{
  "n_layer": 19,
  "d_model": 256,
  "head_dim": 64,
  "vocab_size": 25003,
  "positions": "rope",
  "rope_base": 10000.0,
  "parallel_block": true,
  "init_std_up": 0.0275,
  "init_std_down": 0.0,
  "optimizer": "adam_variant",
  "lr_mult_up": 1.17,
  "beta1": 0.9,
  "decay_shape": "linear"
}
MLP neurons of a small language model. Each row is named by its layer, matrix (up: input weights) and neuron, and shows model dimensions 80-175. Each number is 200 + 40 x the weight over its row's rms, rounded and kept within 0 to 999.
After each neuron's rows, "fires on" lists the tokens most often at its 100 highest values on Wikipedia text that the model never trained on. A number after a token or word is its count.

L16.up849,230,205,155,169,217,174,231,240,239,173,174,137,206,196,198,153,229,203,193,203,236,227,248,243,190,232,211,223,141,215,226,229,193,193,148,136,157,134,227,184,233,220,148,218,107,170,155,278,165,161,208,194,199,200,194,203,225,205,149,233,239,176,175,132,173,209,162,201,201,234,206,143,193,235,87,217,95,202,256,190,211,108,143,201,177,187,96,242,265,206,231,233,199,202,191,237
fires on: "|  |" 32, "\n" 22, " |" 7, " | AUS" 6, ") |  |" 5, "|" 4

L15.up720,204,229,208,220,197,262,285,238,195,241,206,178,223,149,234,217,175,202,210,194,157,238,186,293,180,205,149,186,213,223,269,145,75,184,217,188,199,103,258,161,205,123,202,171,197,192,143,233,177,161,189,275,172,136,231,202,237,280,244,275,197,255,275,248,202,214,208,242,282,231,187,169,159,216,189,219,182,172,219,142,100,264,211,244,167,203,208,165,213,218,264,217,191,200,250,176
fires on: "\n" 82, "\n\n" 16

L4.up899,223,217,113,165,181,187,254,173,197,214,218,275,287,164,183,177,187,110,203,255,158,203,200,212,226,157,100,192,172,177,227,180,230,171,187,226,180,189,163,170,213,207,190,296,232,105,184,205,199,163,206,235,184,171,169,157,203,169,256,247,247,148,207,208,277,187,180,127,180,194,200,242,224,190,205,164,198,177,189,108,143,196,191,229,202,207,154,224,241,167,138,179,206,195,235,268
fires on: " later" 23, "ep" 8, "17" 8, " subsequent" 7, " Per" 5

L15.up394,231,235,125,177,191,185,173,245,149,252,194,198,176,209,194,259,211,285,212,182,221,181,197,240,162,205,172,259,198,166,241,209,188,182,143,249,202,237,166,267,199,160,147,216,207,195,165,148,247,174,235,201,151,200,210,216,279,242,229,199,186,211,272,257,112,205,242,208,196,287,135,131,203,160,249,217,254,233,201,237,168,194,147,98,188,185,185,163,218,184,248,284,191,221,170,160
fires on: "| " 52, " | G" 8, "1" 8, " g" 7, "2" 7, "\n" 4

L10.up479,199,276,216,267,201,248,202,177,140,253,216,133,192,182,225,239,203,159,191,170,176,259,218,283,230,183,136,233,188,207,273,187,117,180,223,204,167,175,214,162,246,194,152,231,201,164,226,218,201,205,217,272,147,128,228,163,203,255,232,248,189,249,267,245,232,183,150,245,229,280,210,240,178,223,210,171,224,145,150,160,120,227,154,215,172,202,263,181,210,238,227,209,141,188,267,207
fires on: "\n" 66, "\n\n" 32

L12.up699,193,142,172,202,212,155,114,146,147,189,187,161,182,146,180,178,183,234,162,200,161,232,263,241,190,203,270,291,163,164,244,224,231,196,208,208,170,140,190,180,219,287,250,195,253,210,198,212,174,169,200,193,195,161,182,121,165,204,172,191,275,193,261,211,106,212,203,186,184,174,137,193,60,193,181,159,192,137,172,159,248,182,181,94,192,199,272,98,246,263,166,297,222,239,224,158
fires on: " |" 99

L4.up665,255,221,152,169,204,125,152,241,232,253,169,194,212,187,222,234,193,229,154,195,219,214,171,170,189,220,79,248,263,191,206,189,229,216,131,223,255,181,243,187,207,188,236,213,253,254,167,243,207,141,228,263,198,223,195,128,218,219,235,147,190,208,215,243,158,147,129,176,165,223,141,139,211,209,184,137,224,179,189,187,173,234,192,200,212,233,109,260,133,174,256,238,201,207,212,164
fires on: " An" 21, " an" 15, " | An" 8, "An" 6, " was an" 6, ", An" 6

L16.up171,143,200,198,255,149,166,197,189,179,272,226,212,187,169,175,243,184,184,229,147,123,205,201,300,212,160,158,170,132,265,218,135,117,156,189,118,216,192,201,220,193,230,156,216,221,166,208,222,193,191,110,165,208,164,247,205,129,188,219,210,185,228,263,193,175,221,139,220,195,192,188,147,244,168,200,140,171,237,196,135,219,224,178,218,123,258,245,172,175,248,213,232,157,202,156,165
fires on: "2" 24, "| " 23, " | " 18, "1" 4, "-" 4

L16.up772,202,197,210,187,168,196,145,211,189,250,277,241,221,182,253,209,179,229,196,208,237,224,269,267,230,197,230,183,174,190,200,242,130,223,190,324,239,177,217,261,241,113,228,245,185,182,165,219,203,145,216,156,86,168,208,209,240,236,251,255,232,233,205,204,235,239,211,211,182,253,180,239,193,159,185,218,189,273,184,194,142,219,110,214,137,170,238,239,172,135,219,284,198,204,136,226
fires on: "2" 52, "| " 9, "–" 8, ", " 5, " | " 4

L16.up598,222,229,193,182,244,199,225,232,215,128,247,172,247,195,260,215,171,235,150,214,261,206,182,260,218,242,185,194,170,150,185,241,176,212,172,236,161,139,122,250,183,227,252,182,167,157,153,215,252,140,199,213,124,170,225,217,180,220,188,218,195,165,278,231,149,176,130,236,194,180,100,170,191,161,158,191,193,163,164,181,189,195,272,184,181,185,208,192,286,255,282,195,218,221,142,189
fires on: "; " 26, " | " 21, "-" 8, " |" 7, "|" 4

L8.up219,260,227,196,244,243,325,168,255,135,233,156,204,192,259,226,229,253,150,204,171,175,242,193,242,181,172,220,172,156,199,242,143,177,176,177,226,243,230,191,236,222,227,158,201,184,181,235,271,219,153,195,244,167,190,204,174,251,246,242,241,196,217,211,299,209,226,176,221,330,226,160,189,189,193,264,203,190,184,247,210,167,276,186,172,163,215,244,139,188,172,226,184,197,271,275,245
fires on: "\n" 75, "\n\n" 25

L2.up676,272,217,157,205,144,151,241,237,118,191,189,224,204,145,183,189,214,218,199,199,126,175,237,210,156,200,113,111,159,160,232,195,196,129,174,216,181,202,192,247,221,247,180,186,170,216,179,172,203,125,157,206,243,247,187,118,240,245,155,252,133,179,248,216,243,320,238,194,182,150,190,191,212,171,194,291,214,211,188,230,88,166,191,222,167,225,208,221,104,236,164,235,175,236,146,193
fires on: " which" 28, " that" 26, ", which" 18, "s that" 8

L12.up121,219,206,210,231,182,242,206,195,165,209,201,167,218,144,199,199,100,191,207,221,237,198,217,132,150,222,157,207,183,127,261,225,253,228,207,187,212,114,216,209,183,147,203,196,216,165,210,209,218,188,289,278,183,177,218,147,266,267,209,215,205,188,183,167,193,178,147,211,188,261,185,221,212,152,185,171,195,178,219,273,188,135,223,158,132,237,188,184,199,265,195,204,206,251,294,164
fires on: "1" 66, "2" 4

L15.up825,199,178,183,191,264,195,175,279,223,160,248,189,234,217,233,150,263,221,168,234,224,270,252,232,185,182,227,238,166,154,188,218,220,248,247,163,217,187,238,162,255,256,210,156,258,208,152,151,266,189,276,186,204,251,263,154,188,192,212,196,207,251,215,134,182,178,236,280,209,207,206,150,96,253,155,160,148,204,163,166,228,210,249,192,193,168,215,197,186,256,279,204,173,238,204,168
fires on: " |" 46, " | " 27, "\n" 4

L13.up801,170,205,199,189,204,238,166,199,175,255,179,162,215,185,220,157,156,207,161,232,226,240,189,242,194,248,175,173,206,179,185,220,211,146,198,136,211,222,172,177,196,238,153,266,223,255,183,178,212,193,295,218,172,157,196,161,219,231,182,178,152,230,210,178,209,189,254,225,181,145,222,243,251,158,184,195,185,153,197,306,213,197,244,207,84,176,189,244,193,228,107,187,159,253,213,224
fires on: "." 73, "," 10, " | −" 4

L10.up357,219,289,210,252,170,231,189,215,156,246,228,148,164,169,227,234,189,169,151,163,170,245,188,250,256,230,168,190,183,191,270,273,114,159,206,224,174,147,218,176,270,155,143,226,186,177,225,220,152,194,243,237,138,138,238,195,222,267,236,262,194,210,239,193,228,203,141,237,273,265,188,227,182,224,221,147,251,178,136,170,148,215,175,232,179,204,280,154,251,219,206,193,154,208,261,177
fires on: "\n\n" 66, "\n" 32

L8.up196,250,233,181,243,223,295,159,189,126,265,203,186,158,243,201,174,225,176,181,198,132,253,233,266,193,217,212,249,218,174,232,240,130,194,217,243,208,162,152,213,280,212,143,173,216,184,241,217,162,216,258,264,160,148,153,154,227,296,207,273,173,237,219,210,266,224,178,181,231,259,189,182,192,213,212,206,227,160,159,166,171,252,152,277,201,201,238,163,256,164,203,185,185,230,260,239
fires on: "\n\n" 98

L16.up967,177,234,228,192,216,227,206,154,203,260,168,160,202,191,212,209,251,257,185,193,203,227,231,193,180,190,236,151,238,194,185,211,178,214,132,127,274,189,140,188,293,157,199,155,209,186,116,256,262,178,195,222,246,217,203,230,229,178,247,216,185,253,187,247,298,263,133,158,178,212,133,197,164,189,155,164,189,157,210,169,104,214,248,169,186,203,167,188,269,284,168,239,152,235,206,135
fires on: "-" 45, " | " 12, " " 6, " of " 6, " (" 4

L15.up627,200,155,235,114,197,166,177,162,208,220,204,129,217,252,256,235,246,205,199,163,209,223,203,262,217,228,200,261,245,281,210,284,118,186,123,178,193,236,181,206,171,180,192,231,168,159,162,239,169,134,204,220,167,155,207,174,185,226,209,225,292,175,234,227,135,231,212,272,207,202,214,246,210,236,144,206,161,183,209,202,199,214,185,204,232,211,194,180,202,170,281,227,188,221,237,222
fires on: ") |" 26, ") |  |" 20, " |  |" 17, " |  |  |" 12, "\n" 4

L8.up774,254,192,291,200,233,227,254,206,138,183,169,184,194,164,234,212,177,227,225,148,244,307,191,200,183,272,193,218,178,188,219,217,241,189,206,183,219,138,125,125,169,173,219,265,205,212,252,202,283,249,171,233,197,161,212,202,254,240,216,224,121,193,142,182,245,213,197,188,168,209,141,246,211,142,256,182,207,231,219,172,223,196,215,207,184,223,260,192,279,226,160,280,197,235,229,173
fires on: "2" 99

L16.up237,202,229,208,262,147,259,207,211,134,292,194,212,205,191,246,231,186,160,149,197,164,189,184,251,180,187,124,202,158,212,279,202,138,221,173,175,224,172,222,131,246,164,171,169,242,179,231,201,197,192,183,259,176,132,217,169,162,280,192,272,166,221,309,230,172,184,194,191,279,216,171,174,228,225,205,192,208,139,185,166,111,262,168,204,198,233,191,163,228,230,180,223,140,210,258,169
fires on: "\n" 73, "\n\n" 25

L13.up687,207,226,224,174,198,165,202,245,216,242,143,145,181,214,223,152,179,216,155,251,255,213,254,222,264,206,237,220,193,108,215,304,217,222,153,238,138,267,131,238,183,194,178,274,246,128,204,203,155,227,194,136,178,224,254,144,196,173,174,158,152,164,230,230,181,262,200,243,222,213,225,179,120,228,259,188,163,152,194,264,196,215,232,184,168,218,222,155,237,255,254,153,243,237,242,227
fires on: "\n" 33, " '" 23, " “" 12, "—" 8, "\n\n" 7, " | ^{[" 4

L15.up843,187,264,244,184,189,192,206,147,175,219,269,231,113,171,254,266,308,187,134,159,188,269,219,198,300,255,218,229,216,193,231,271,149,236,148,186,159,223,198,208,171,216,212,115,200,215,153,239,214,192,127,167,192,140,188,211,188,212,188,258,211,209,217,212,159,250,194,164,197,174,179,138,144,211,175,219,226,164,245,199,174,241,144,160,203,182,235,192,247,149,217,201,120,233,176,148
fires on: " | " 64, " (" 8, "–" 8, " and " 5

L12.up336,153,231,199,167,142,213,141,275,195,225,140,179,150,237,241,215,266,211,190,144,188,186,132,265,146,229,129,233,212,178,204,225,172,193,212,175,236,165,221,208,195,197,210,142,193,230,173,249,214,241,195,208,136,171,201,191,177,237,191,177,175,168,232,299,184,120,226,149,196,272,148,135,193,232,144,170,195,183,145,187,203,164,121,161,237,122,219,266,172,205,257,234,222,239,155,144
fires on: " an" 45, " of an" 7, " was an" 7, " with an" 6, " as an" 6, "ing an" 4

L16.up198,155,188,253,205,153,181,191,162,147,292,257,136,173,216,163,180,175,135,181,201,206,154,223,241,197,189,234,146,194,238,176,167,178,246,247,191,243,257,191,153,207,238,263,250,216,211,173,210,213,280,192,157,168,188,237,216,235,200,208,268,143,164,249,139,184,199,169,215,190,202,209,215,237,218,247,241,205,197,200,173,181,242,136,204,173,262,267,116,230,174,104,217,246,253,231,148
fires on: "," 66, " | " 7, ", " 6, " " 4

L16.up409,184,222,214,166,201,252,274,224,179,210,249,166,194,136,234,210,141,202,111,239,257,220,188,286,260,177,195,184,266,227,172,237,111,185,201,189,175,186,174,242,225,241,199,197,169,176,150,198,213,254,256,214,114,159,200,150,182,211,220,349,223,234,231,254,145,169,209,207,218,229,190,206,242,200,270,216,317,176,230,101,210,225,182,246,278,183,178,203,178,202,154,229,152,222,208,176
fires on: "| " 27, "2" 9, "|" 6, "1" 5, " | R" 4, " | −" 4

L12.up154,237,238,212,244,257,234,257,264,245,175,232,244,242,220,185,223,153,240,219,172,151,218,246,169,234,188,143,227,138,170,184,223,207,180,174,254,227,271,193,155,132,149,157,249,221,197,205,208,203,204,160,199,150,218,143,218,201,194,219,229,233,131,298,221,266,239,169,180,166,218,139,262,176,205,233,169,180,199,177,153,166,195,193,164,182,157,172,237,265,138,209,232,144,235,290,209
fires on: " to" 63, " by" 12, "PI" 4

L16.up749,113,249,219,172,187,230,200,195,168,187,165,168,210,214,212,163,177,185,149,220,209,230,263,196,251,233,185,222,228,201,148,175,119,208,206,210,151,238,263,268,96,208,180,247,200,126,180,191,212,292,212,134,167,182,173,140,269,206,191,229,196,236,236,223,191,186,190,117,205,146,165,165,157,196,226,248,228,201,171,186,243,131,227,235,192,167,179,174,257,221,157,216,236,210,228,224
fires on: "0" 30, " \\" 7, "1" 7, "|" 6, " $\\" 5, "\\" 4

L16.up371,198,275,277,242,246,167,211,151,194,231,236,231,203,200,275,178,206,188,214,160,199,242,193,250,244,223,192,210,271,211,278,168,219,180,166,152,212,173,177,152,180,296,209,201,255,208,161,200,236,265,203,173,172,129,189,210,250,221,235,209,142,301,174,182,150,178,196,201,176,163,148,214,309,174,246,256,192,226,172,189,147,202,262,216,130,209,229,223,122,271,171,167,151,230,248,179
fires on: "," 50, " | " 21, "% | " 7, "000" 4

L16.up279,162,328,209,215,170,229,187,242,149,157,216,232,164,198,227,267,238,231,138,163,213,163,248,272,310,299,227,169,235,151,191,227,189,212,141,193,175,233,236,242,195,152,238,211,187,198,209,222,225,214,179,196,188,174,245,201,161,251,143,268,198,214,226,162,226,236,176,211,150,133,172,181,180,170,208,201,181,228,169,171,147,215,217,196,222,206,216,203,189,241,233,200,169,205,203,185
fires on: " | " 77, ") | " 5, " " 4

L4.up232,214,203,215,168,147,212,247,129,104,242,278,147,173,196,221,140,184,119,201,177,208,239,210,219,198,268,180,216,177,176,187,167,191,205,215,123,188,231,233,108,280,242,198,198,190,249,193,120,228,153,177,190,147,143,277,131,203,178,188,229,214,219,246,236,181,176,153,195,214,196,236,216,225,131,237,141,179,190,193,227,271,237,169,199,190,207,218,211,170,259,168,217,156,228,160,193
fires on: " | " 19, "| " 10, "rd" 8, "0" 8, "it" 5, "or" 4

L16.up525,208,159,233,100,219,240,266,178,234,177,227,206,196,245,178,174,158,102,271,169,241,249,146,276,164,243,134,238,125,166,212,266,151,200,251,165,181,162,106,210,248,185,159,199,157,252,114,200,232,217,193,240,155,172,246,208,236,224,179,248,213,222,252,220,217,235,187,221,201,201,239,206,179,210,184,251,198,153,147,227,235,223,152,213,212,233,234,187,221,186,207,203,190,216,230,242
fires on: " | " 41, "| " 9, ") | " 5, " |" 4

L2.up634,190,170,146,184,136,206,249,270,171,183,217,209,246,212,219,207,196,165,169,162,134,167,250,163,209,197,146,167,192,220,208,193,148,167,162,243,232,195,95,219,253,199,201,216,168,221,95,193,187,163,205,235,205,251,205,166,200,250,209,181,188,221,187,194,170,228,185,256,202,204,210,210,176,258,184,265,188,267,208,260,139,245,172,196,171,200,275,203,116,230,239,196,188,236,181,162
fires on: ", which" 44, " which" 28, "\", which" 6, " that" 6, "), which" 5

L4.up733,221,185,224,156,281,249,256,227,207,230,208,170,193,155,186,207,211,167,168,162,159,216,209,228,202,231,186,252,234,187,221,249,186,187,237,156,236,222,197,206,238,134,249,235,195,202,135,170,251,213,171,271,193,133,269,207,189,143,177,168,248,215,237,280,134,216,150,223,228,166,199,126,255,213,192,117,200,124,130,158,224,162,298,219,213,277,212,229,234,190,231,205,224,221,167,171
fires on: "0" 36, "1" 31, "2" 8, "4" 5, "3" 5, " home" 4

L16.up219,204,263,236,245,172,173,212,182,209,167,202,156,119,232,233,213,234,287,133,259,187,152,231,218,252,272,223,226,219,191,153,241,224,172,167,182,175,231,226,193,149,223,155,261,259,219,247,128,171,223,209,107,209,215,173,265,268,249,197,227,195,278,286,176,199,267,160,165,162,163,212,110,164,202,178,102,282,199,166,180,217,244,232,182,207,228,173,300,233,210,185,183,142,212,147,176
fires on: ") | " 21, " | " 14, " | S" 6, "; " 5, "-P" 4, " | F" 4

L13.up679,148,279,189,237,275,181,166,139,93,205,171,233,213,200,135,235,223,228,223,150,127,155,135,212,159,189,174,159,136,120,195,258,203,173,231,170,191,187,202,172,207,190,220,204,161,185,288,190,233,145,214,181,198,225,210,239,159,141,196,197,233,216,216,199,198,221,183,248,220,230,145,241,194,221,184,188,210,170,121,198,267,161,228,268,234,194,222,187,211,288,173,234,261,251,211,217
fires on: " | " 17, "; " 12, "2" 11, "3" 10, "\n" 7

L16.up743,147,203,227,201,227,217,229,205,240,222,213,196,206,190,224,183,190,224,203,175,218,295,203,232,181,294,212,95,150,151,214,208,191,184,218,183,138,207,117,181,203,220,185,185,192,248,162,193,157,170,191,164,170,160,209,128,181,164,206,184,308,206,267,251,219,162,135,252,201,195,83,208,144,159,223,122,174,212,111,189,143,252,160,182,236,168,200,241,217,139,278,158,187,216,148,210
fires on: " | " 55, "; " 14, " " 10, " lost " 4

L15.up907,182,194,189,102,265,254,212,131,161,214,164,245,187,167,210,210,166,215,177,170,244,207,195,190,162,214,126,122,175,210,224,186,193,186,269,164,322,281,188,127,201,208,179,266,166,164,233,160,166,158,216,224,187,228,158,211,227,241,278,219,211,182,197,231,190,162,206,174,187,240,187,207,251,180,260,220,174,96,223,190,101,231,182,196,140,236,255,223,199,227,161,180,248,202,159,250
fires on: "." 34, "2" 9, "," 8, "8" 7, "3" 5, "6" 5

L15.up850,202,137,261,136,235,203,196,240,255,197,173,200,162,181,143,195,232,162,222,204,143,192,179,233,184,198,164,197,168,253,161,244,236,171,138,196,280,250,180,198,142,161,195,265,119,156,161,119,245,191,153,201,229,154,204,173,228,217,170,194,273,243,210,197,134,226,165,195,195,219,156,172,154,209,174,186,169,133,206,172,195,202,140,244,90,217,186,190,200,222,149,163,168,235,180,156
fires on: " l" 14, "1" 10, " d" 8, " | L" 8, "3" 7, "6" 4

L16.up609,175,190,216,201,313,141,233,185,243,171,191,188,200,192,239,114,233,168,277,207,228,190,192,178,215,224,208,178,211,162,125,271,179,237,230,145,180,221,143,203,173,155,192,153,157,223,228,287,270,207,249,213,213,210,157,173,241,182,221,191,174,144,239,186,222,187,201,194,221,206,210,259,173,194,272,188,139,179,201,262,215,218,174,207,200,165,223,172,252,281,202,155,277,243,253,258
fires on: "\n" 65, "1" 16, "):" 7, "\n\n" 6

L10.up446,288,164,178,193,222,298,283,155,269,192,237,221,222,189,142,184,334,202,160,206,216,227,207,145,205,235,218,209,211,114,300,230,179,154,238,197,190,226,245,135,232,214,193,214,238,211,217,201,149,230,191,183,163,169,232,177,188,181,241,175,191,154,188,164,182,163,194,277,195,222,185,248,174,190,207,193,225,199,255,205,104,171,207,178,232,180,157,219,171,254,169,122,135,211,172,223
fires on: "2" 29, "on" 10, "an" 9, " man" 4

L15.up531,178,264,203,141,204,145,187,257,258,219,232,134,122,184,230,207,182,310,219,198,312,215,226,238,241,252,208,193,190,145,201,155,188,239,182,182,234,147,155,231,251,119,202,191,191,160,179,272,203,185,198,253,114,144,239,147,190,200,275,230,174,290,181,182,205,205,112,231,173,121,175,143,178,145,209,205,203,147,210,185,167,254,155,230,194,197,282,226,219,172,229,233,194,234,240,106
fires on: " (" 45, " " 12

L8.up753,163,257,251,219,194,250,223,219,217,178,240,174,233,242,277,242,229,135,241,159,156,185,268,202,236,290,149,167,209,207,203,290,213,167,226,269,108,107,213,184,191,243,221,277,190,196,236,269,217,209,167,161,252,160,274,150,220,229,208,265,190,205,190,181,194,184,209,197,187,207,180,218,180,195,197,247,161,200,170,203,182,221,256,235,239,146,245,249,233,235,220,219,210,222,302,186
fires on: ", which" 28, ")" 20, " It" 6, " " 5, " They" 4, "um" 4

L15.up892,203,220,223,293,230,194,257,176,138,295,220,135,165,184,250,199,146,153,165,221,206,166,239,258,209,223,85,238,185,192,263,174,128,189,182,213,161,124,237,124,237,167,165,161,200,196,222,270,177,187,204,281,157,163,224,172,230,278,213,233,163,223,220,207,218,187,194,246,283,216,182,163,242,215,211,143,223,206,188,212,177,264,197,231,169,238,215,135,199,218,199,229,174,200,280,184
fires on: "\n" 79, "\n\n" 19

L13.up588,255,209,186,238,204,188,238,139,147,280,197,224,222,208,159,221,161,242,208,208,273,152,167,247,169,227,181,205,199,164,265,207,235,179,237,235,217,193,136,245,233,196,230,248,260,225,253,169,227,215,219,225,154,187,190,171,254,219,253,141,147,164,232,178,233,136,219,218,201,258,239,260,167,121,229,182,165,184,206,271,166,191,197,149,245,236,228,157,222,210,169,239,255,243,225,197
fires on: "1" 23, "2" 20, "| " 13, "4" 4

L15.up271,266,213,148,209,224,182,203,171,153,299,204,199,236,265,207,229,244,222,186,185,141,187,232,228,176,210,98,120,130,163,214,205,207,161,185,193,161,135,202,182,265,213,158,149,146,174,201,164,285,199,229,208,233,161,174,175,203,179,154,243,206,281,231,170,212,204,191,297,172,218,224,134,203,157,189,131,181,157,239,188,206,191,246,244,142,274,131,245,220,231,265,188,200,215,216,203
fires on: " | " 22, " | −" 12, "–" 11, " (" 10, " for the" 4

L16.up930,131,235,195,214,173,137,139,154,184,191,223,196,124,200,254,220,168,185,167,198,222,283,154,205,207,202,212,224,151,270,230,225,171,193,184,270,188,162,168,227,228,223,219,227,145,231,198,149,200,128,160,235,157,209,212,184,198,232,256,241,225,171,283,259,221,168,290,244,207,229,223,249,245,229,295,233,165,170,153,248,247,191,178,255,230,218,188,260,211,134,262,217,159,219,187,141
fires on: "| " 37, " | " 11, "\n" 5, "; " 4

L15.up694,174,281,205,246,193,234,177,171,164,242,247,206,166,133,211,230,188,236,176,158,179,221,160,269,217,199,190,189,203,212,245,204,110,206,168,184,202,143,269,139,155,202,210,179,216,244,199,271,195,106,235,333,166,183,192,173,175,295,235,262,167,185,262,209,245,213,214,199,258,225,231,231,238,193,207,154,192,196,161,203,185,244,190,239,181,249,224,172,190,235,279,223,123,202,234,209
fires on: "\n" 58, "\n\n" 38

L8.up980,200,205,197,198,252,222,198,209,177,227,161,240,163,188,274,246,231,231,230,231,197,197,288,199,190,137,267,217,152,226,205,182,221,165,184,201,301,260,182,158,198,217,131,221,226,214,220,194,171,180,209,200,149,160,225,176,276,244,136,222,240,236,233,228,215,220,220,246,186,190,124,147,196,196,209,199,157,167,216,214,137,210,196,159,137,225,210,206,181,223,127,224,164,218,227,169
fires on: "0" 35, "1" 21, "2" 20, "3" 7, "8" 5, " | " 4

L10.up658,239,245,134,196,215,218,174,233,174,237,189,187,226,177,206,226,99,157,189,165,190,253,167,214,208,247,143,235,189,105,220,241,179,166,173,166,248,100,199,214,249,129,157,234,188,196,188,221,217,213,240,284,172,148,246,154,259,241,264,224,223,220,287,180,246,176,210,159,189,197,238,154,164,188,173,191,182,183,132,177,81,165,157,240,77,231,171,174,228,184,161,218,129,189,264,200
fires on: "1" 64, "==" 10, "2" 5

L8.up474,203,232,193,209,165,217,172,197,209,235,177,206,203,140,198,234,253,195,161,131,155,170,193,330,160,209,156,212,170,115,205,267,172,223,226,174,195,220,228,201,186,177,206,257,219,185,223,170,188,139,197,190,188,205,261,162,199,264,178,262,213,198,158,144,212,169,153,227,195,165,190,178,240,181,262,250,206,159,147,223,188,192,201,265,154,197,209,208,238,200,184,199,183,267,224,228
fires on: "1" 47, "2" 12, " " 7, "; " 5

L8.up244,239,157,223,230,285,248,246,188,205,144,143,267,213,226,230,213,182,220,213,232,247,271,199,126,202,205,203,172,199,98,266,146,229,200,257,190,183,187,199,200,212,168,150,220,214,172,182,222,225,232,252,113,240,164,222,151,188,263,256,251,153,178,247,227,193,174,139,245,208,193,147,268,194,245,199,221,170,184,145,244,126,170,144,194,196,198,208,167,217,269,161,183,125,215,186,215
fires on: "2" 40, "1" 30, " War" 11

L4.up839,180,192,196,273,170,113,228,224,227,215,191,198,204,184,248,264,191,159,197,216,263,189,157,182,179,173,224,196,140,214,245,174,195,143,177,179,66,154,154,206,183,188,256,281,188,182,219,174,213,211,179,176,132,149,304,183,205,222,237,198,203,187,197,208,258,190,259,204,203,204,190,189,184,160,227,203,170,184,264,284,146,195,136,266,208,233,223,219,187,268,160,224,169,214,179,190
fires on: "| " 33, "1" 14, "\n" 11, "ark" 4, " attended" 4

L8.up865,170,210,293,201,164,198,209,150,159,192,253,148,161,195,173,237,191,234,194,151,186,210,190,172,207,192,189,175,147,159,238,249,184,256,131,236,183,192,183,203,218,260,196,163,193,141,139,230,291,203,155,218,211,172,150,249,184,171,146,186,231,275,278,232,192,267,152,128,195,202,205,220,235,222,137,175,186,139,255,198,163,204,159,202,214,188,165,216,238,206,196,301,170,229,181,233
fires on: "\n" 19, " | " 12, " (" 10, "; " 7, " '" 5, " – " 4

L10.up78,226,295,215,252,200,255,189,200,131,253,230,147,170,198,216,239,217,164,161,169,160,271,207,270,229,224,164,204,165,201,266,228,115,174,206,214,147,157,202,167,265,182,147,236,206,202,223,211,176,170,221,248,137,143,204,157,212,253,238,258,195,224,271,237,252,208,142,263,235,259,201,230,171,209,209,146,214,161,152,169,141,212,135,274,166,190,255,173,259,235,211,219,163,189,242,178
fires on: "\n\n" 56, "\n" 42

L15.up302,189,137,193,248,235,187,294,161,118,214,113,142,195,146,223,237,178,215,222,212,233,183,206,122,128,204,144,125,174,226,203,212,240,159,244,216,226,241,160,173,195,231,229,174,171,176,198,222,208,185,213,233,187,153,206,204,187,208,211,180,209,190,176,264,174,216,185,185,144,222,180,203,138,193,214,207,261,210,147,160,218,219,175,314,198,220,272,112,236,231,190,208,218,245,204,201
fires on: " | " 26, "2" 14, "|" 11, "." 10, "===" 10, "-" 8

L4.up14,231,259,140,192,202,219,168,212,176,141,201,255,186,248,174,141,143,182,244,178,155,135,230,208,218,235,123,201,228,166,169,176,237,190,171,204,180,178,197,220,227,224,163,154,179,177,241,221,148,220,203,132,197,216,210,212,242,223,139,229,161,96,173,161,277,197,202,169,180,238,191,217,237,271,146,201,207,253,240,268,179,163,182,184,135,244,196,265,140,209,173,203,224,217,270,185
fires on: " that" 17, " sp" 11, " we" 9, " which" 7, " she" 6, " the b" 5

L16.up993,274,230,257,186,218,188,171,126,178,242,255,167,216,191,159,246,256,200,159,153,230,170,208,246,184,185,190,163,246,137,142,193,198,191,174,158,198,180,188,133,229,237,295,126,243,169,220,143,245,198,188,224,106,163,240,158,137,209,174,238,222,183,238,168,259,234,222,303,180,203,165,191,192,190,190,135,179,206,156,131,263,141,234,254,147,171,226,249,213,199,289,163,202,252,169,168
fires on: " | " 62, " (" 16, " (w" 6

L16.up515,218,208,197,252,205,221,205,174,134,224,234,166,110,149,188,164,134,225,62,182,225,192,278,196,221,236,269,162,225,157,195,233,156,239,204,187,189,197,162,118,215,215,227,222,177,186,220,227,179,268,185,283,195,112,243,134,215,202,247,228,229,272,216,147,208,220,279,191,218,256,230,194,232,240,250,179,181,181,172,188,176,209,162,227,185,234,224,142,207,177,129,190,196,256,248,208
fires on: "," 79, " | " 11